config.yaml
head_dim: 128
vocab_size: 7506
norm: "rmsnorm"
warmup_steps: 234
final_lr_fraction: 0.0
max_seq_len: 1024
MLP neurons of a small language model. Each row is named by its layer, matrix (up: input weights) and neuron, and shows model dimensions 0-127. Each number is 500 + 25 x the weight over its row's rms, rounded and kept within 0 to 999. Numbers have three digits each.
A block is one neuron, or neurons of one layer that tend to fire together. After each block is what it responds to, as a language model described it from the Wikipedia text at the highest values.

L6.up298:482505504497505513503500523555444494504532489490544546506512533503529488460507527482517486514538517503502460442494516494526496558456533520512521539502499509522515494528571469497509546518527530464476502487455504501504534530475544547509467497540477470525530511479472493543514490490486493495541524521483500506485501509516473484517470487451521479504510508493480505531524529481496476482460
L6.up409:482507495507524510554463518518484471489495496516475525505518513490550483446507499574513474525497540514526477514497498471482489536491522483487520523459523479496517500496521510539505512544498498497495465471497510477508519548503520521462516515514506494539485489501491496527514446495496508502497520519505524508509514525512488521519485475419504504511487538494473507471538485459499480462479
Description: Multiword proper-name endings. The final word or word-piece that completes a multiword proper name of an organization, place or event, such as Law Society, Cash Register Company, Missile Crisis.

L3.up91:484512475507511510517488509495478494496494557503522467526472490500504497479485518484490542535547504493523518481497568500528513490487540469494522480516483500507498504493503484476521510509489524494553511486502484492515567502517500490535445524456547476518480481490527511502501503484510513518491462538496508515469524494484519491495578514550488536470532547476538543545521475518483531495489
L3.up354:457524570531477507507513489544474517508480527476502480505485477519510527492534490517474540524586438462514488436501534470496499517451534504497509472468494510485497500483538502528530500492513485512549574491496494526465525493494462509526479488542448484470481501479502501504511454477522528493551471572510529542432459484505472527497517517540498493500482501500500496488531539507493497514517
L3.up620:469502508500457526507480507497487513457527531483551482533518469528512498514511486516461541497508481466507481467514544497511503512474492490496500478526478522510503491447540510479514509500534521491486507491463468484517517474516521502513498508513446533501472497480549463485494496473504490484501525526468493538460456459503460497537499503532475551492466504480524497527495489534521501501494
L3.up820:477505502518497539517510482507490489488526501521484486535501496511467514510547467535475505485523484462483495477462523464511517527472507528478535511495491520519509485466496492483516496492525497532524519511500486486506461491505478539525447519529489470479507475468507495517483484481506499510485477580459497519509459478538512475517503500497464529513480558490503556482479498491522463513525
L3.up840:492492516543481516504528427549454520463535519489510497523470469534515507502547487511482483514531490492514522492491571485532520483489528505517504540474492476508522475476524443508528502513505495473523537525479524484504545452501508481535492504477454470485502542481500501486520510476509504487465494568492516517463479486480473512496522515525473491517482510522490506497518527504506479525505
L3.up971:478536509559536535511495492480503482499521517507500532530526486541512494503533454492467476504507464442512492467455516479487516514489502468503482472532525505504523511437534533528517521498544519544481473516516500495527528480520488487494509504505490490499536504500521485512499474453524489485490598511507510508482471524510503528502510506473509566507465523521525478475502498505500513479507
L3.up982:472527548543461558515505502532493527464480521523495476547444496532484518467563482526467503517537506479505498457475533477496502535500515501549511533493471500514513477450478486485510498469509510516501520461491501485491495490494486515494460511495475452473525490464543469492497499485530513498464461556512527510526473483540514481509520521556456504495473522512506549515469497528491514454509
L3.up1022:513511455460487523510484484497488530468481507469528496546458490478483526474507472487497533497501521461507520487492579453468508493510525511532474553502472522511508498484491488502558507466510494461538537495507496476507472479506467525522502503529470484450541492502498515495504494496510491503522482535487502505495481469518524503553545526512479486517482555498526535506507499480503490498535
Description: Structure breaks before rows. Line breaks, table pipes and |---| separator rows that open a new table row, list item or section in Wikipedia tables, infoboxes and discographies.

L5.up252:463509516502546518532476509568477496500487494503487502501496475536538519472526497554494478522523478492507515479491477485517495510512508499467486481495534500495529531508508497473501553542536515537513503509503507535566527520500497511481514522513506496504528483501456502500501451478480478492510521528544510527453530495450511523492473475523531517491457467512536483506465519514520441523528
L5.up550:481519524530536545539505515524482522500497531479509489536541478493507515511571502507476498497516524548491523462502580465519511513511535501529526504510469534536484516483514496462459510528489520491463492494476514494470494491498513512476430532521499490536493476520524519530531493502457505494511486520478536520478497498501480464485511516463471557451500504518522504564478492476495466474488
L5.up749:513523489519523555530491494478495506508532513487532486498479514474529512465501519477459511494496467446454541497465496484474500521506496463565468559463519468531549461474503489480512522509504485496494489513449489506485528461553457509523501552499505489472491521545493490509524460517453515512491522519518459520533497504529492481508537479490557490467479497504532481507491519498472500514490
L5.up942:495510514529511511510470527520458493493464507504508501477476487503466532500522499532533489466461504454474466518437484512502527485487511492484463459472514498510519504483531516455479498470490527508506485520447460505470491475538477518498549510542524496473491467502490517502537491473492476550532512520499499495514486500489504452522516521543509520498459504529504482492508498486467477539494
Description: Section and row starts. First token of Wikipedia section headings after == (e.g. Bi in Biography, Ety in Etymology), table-row pipes, and sentence-ending periods.

L3.up419:470505563480496482519498524513478521534496470489444505490507504474571513484501543514532512511508488533468480495504474505473492518517480480455492528482486483512494515529462494524487492526487508529494477511502534494480510544483507522467516491513517501508505463486491502528540502521492511465496510487495544513538507517488501512546479456449505482467484485501453464478502522465499486481498
L3.up508:439508578509493501490470518525440511531482495500493517492543532505516493506483488529496508517501483504489501473458476469529472507474465504475489463516474484488506479501507471526474525533525549582520473516501528492483486522506506522459499514531492512505525477517533477524478450507450465480475511503526515517516475549568508481511467488489505466475529479505496478500505502498482507443486
L3.up525:462509524504518476519490524490443458486486498526486475488554524495542495472532507555492475497527461517499460484472461496487490538519496495479475485455506441498493495494508474519476442527507499541473493497506541522524514522523485529496492501504472538514501485536502482520493451524488494492478533496477543516506492527479511521569472475499554500546487490496498477465554498490507496473511
L3.up588:462503558524524502533501508509465484477497472519474485505524487493519513492518538499496462469506493507515545480486491457485513542513543518468510496509463469487496505499463458484466490539510520486473473534475546467479524555480496572520470528475491498546483515483490505521529486487491515485491503540477510502540471558535503503542475486489527508500498528502495489505538461488537464441491
L3.up676:500476550561531503523510508533491489487486508508447513510519509485495519502552484491500474447486500526497515473463474486477502517493540521465481462466488472503490485487487460504465508514531505540435484485491485431502482534505517557512479529454516481517467460527525516545517519510479490485446495501470510509544465544491508495507483495496513520526508526534495520453529487494525480472530
L3.up773:463479580481536474482491509512511516517469491454463508552491550531560527495532522510519480504491477502504528508499495455479501519520505533455475543457518477480517474484528517489486502537510496497478479520488514522503535490477521505505489507539535497521547525520493496527501463513447537488507481503481526517504489564508514517480505478467488498504473464514475492493475444493497453501481
L3.up885:488539552509498462529478495520470467525525509534498562518502481523549484485524484517505522548473493486498492459524477520529515505468482490487482450483526495486527486505462486511513467562518486555486495471477510475470552525519489494486458531485463501513526508503542465519532525503457474490529517516490487521544459526536494511470509494459502519475543509537486511483530522515487480474519
L3.up924:503534548480533480537470515484437499490486506496484517489531561513577522472518558529532504518471499508502522513458463478518463524476501501487476506479511468486479503485497461513483475561519479566495501516494520539525522536494537519476503516499520520524515496477481458521524464532455491491515515495482516532510511529487484495511465469473512494517505502460490480484481501495506452478497
Description: Inside proper names. Word-start tokens of capitalized words deep inside multi-word names and titles, like Pro(cedure) Code, Balkan War, Camden Class(ics), plus mid-name CJK characters.

L5.up407:493475510508500489514492491507507450472489534503509519545536483500517458474512507469522449472485514491512520504531469500500504503498492491487491529473503466476533493499516474467524525515550486462489478493476468439529530478496462549521488488558468483513483478540448472519516543521471470512481474557484474503520474526490508495527475493488508491504486533471516528470516506508536492532496
L5.up542:489495520499492570504509528498519482460521512503512524539522467481523463483485485511532454444496541480528465490503485537515515473477499473491504484481501461478517486481500484502485504516511478486486458495502478464519544475496504549513523540483465481494495468518526486497470579501520496490497520508452516497517442533493492503482484470514489547519511553515524487492477509478557461524478
L5.up968:490541554464484531483504516557538479506506520525519495512543547461498460514524490518499471483484542479511489490518512470523492498531527490502538534507503485435493512500481501479494505472520489460479504510471541519499497509475513539490470526547468480518469510521479498528506500475514532496481500515498527504527449514539496484497453497503437504495480534527480507490465484490539518506511
L5.up1004:487506557491483537535528528523497476522495493482488521547507469453514467510491490494479472488497531493476512454469487498521513509471531501493484548446514481498492494480523449512505535486535465473443458499506475455462536490487506592526510508545517497510470461523499494491469499483503489471523499529493507505509492492507499499501463478533493528509476560540504505485471492461483491537463
Description: Token after codes/acronyms. Punctuation or function words immediately after numbers, ISBN fragments, or all-caps acronyms, e.g. 3-902050-, RIAA as, BVMI:, $22,.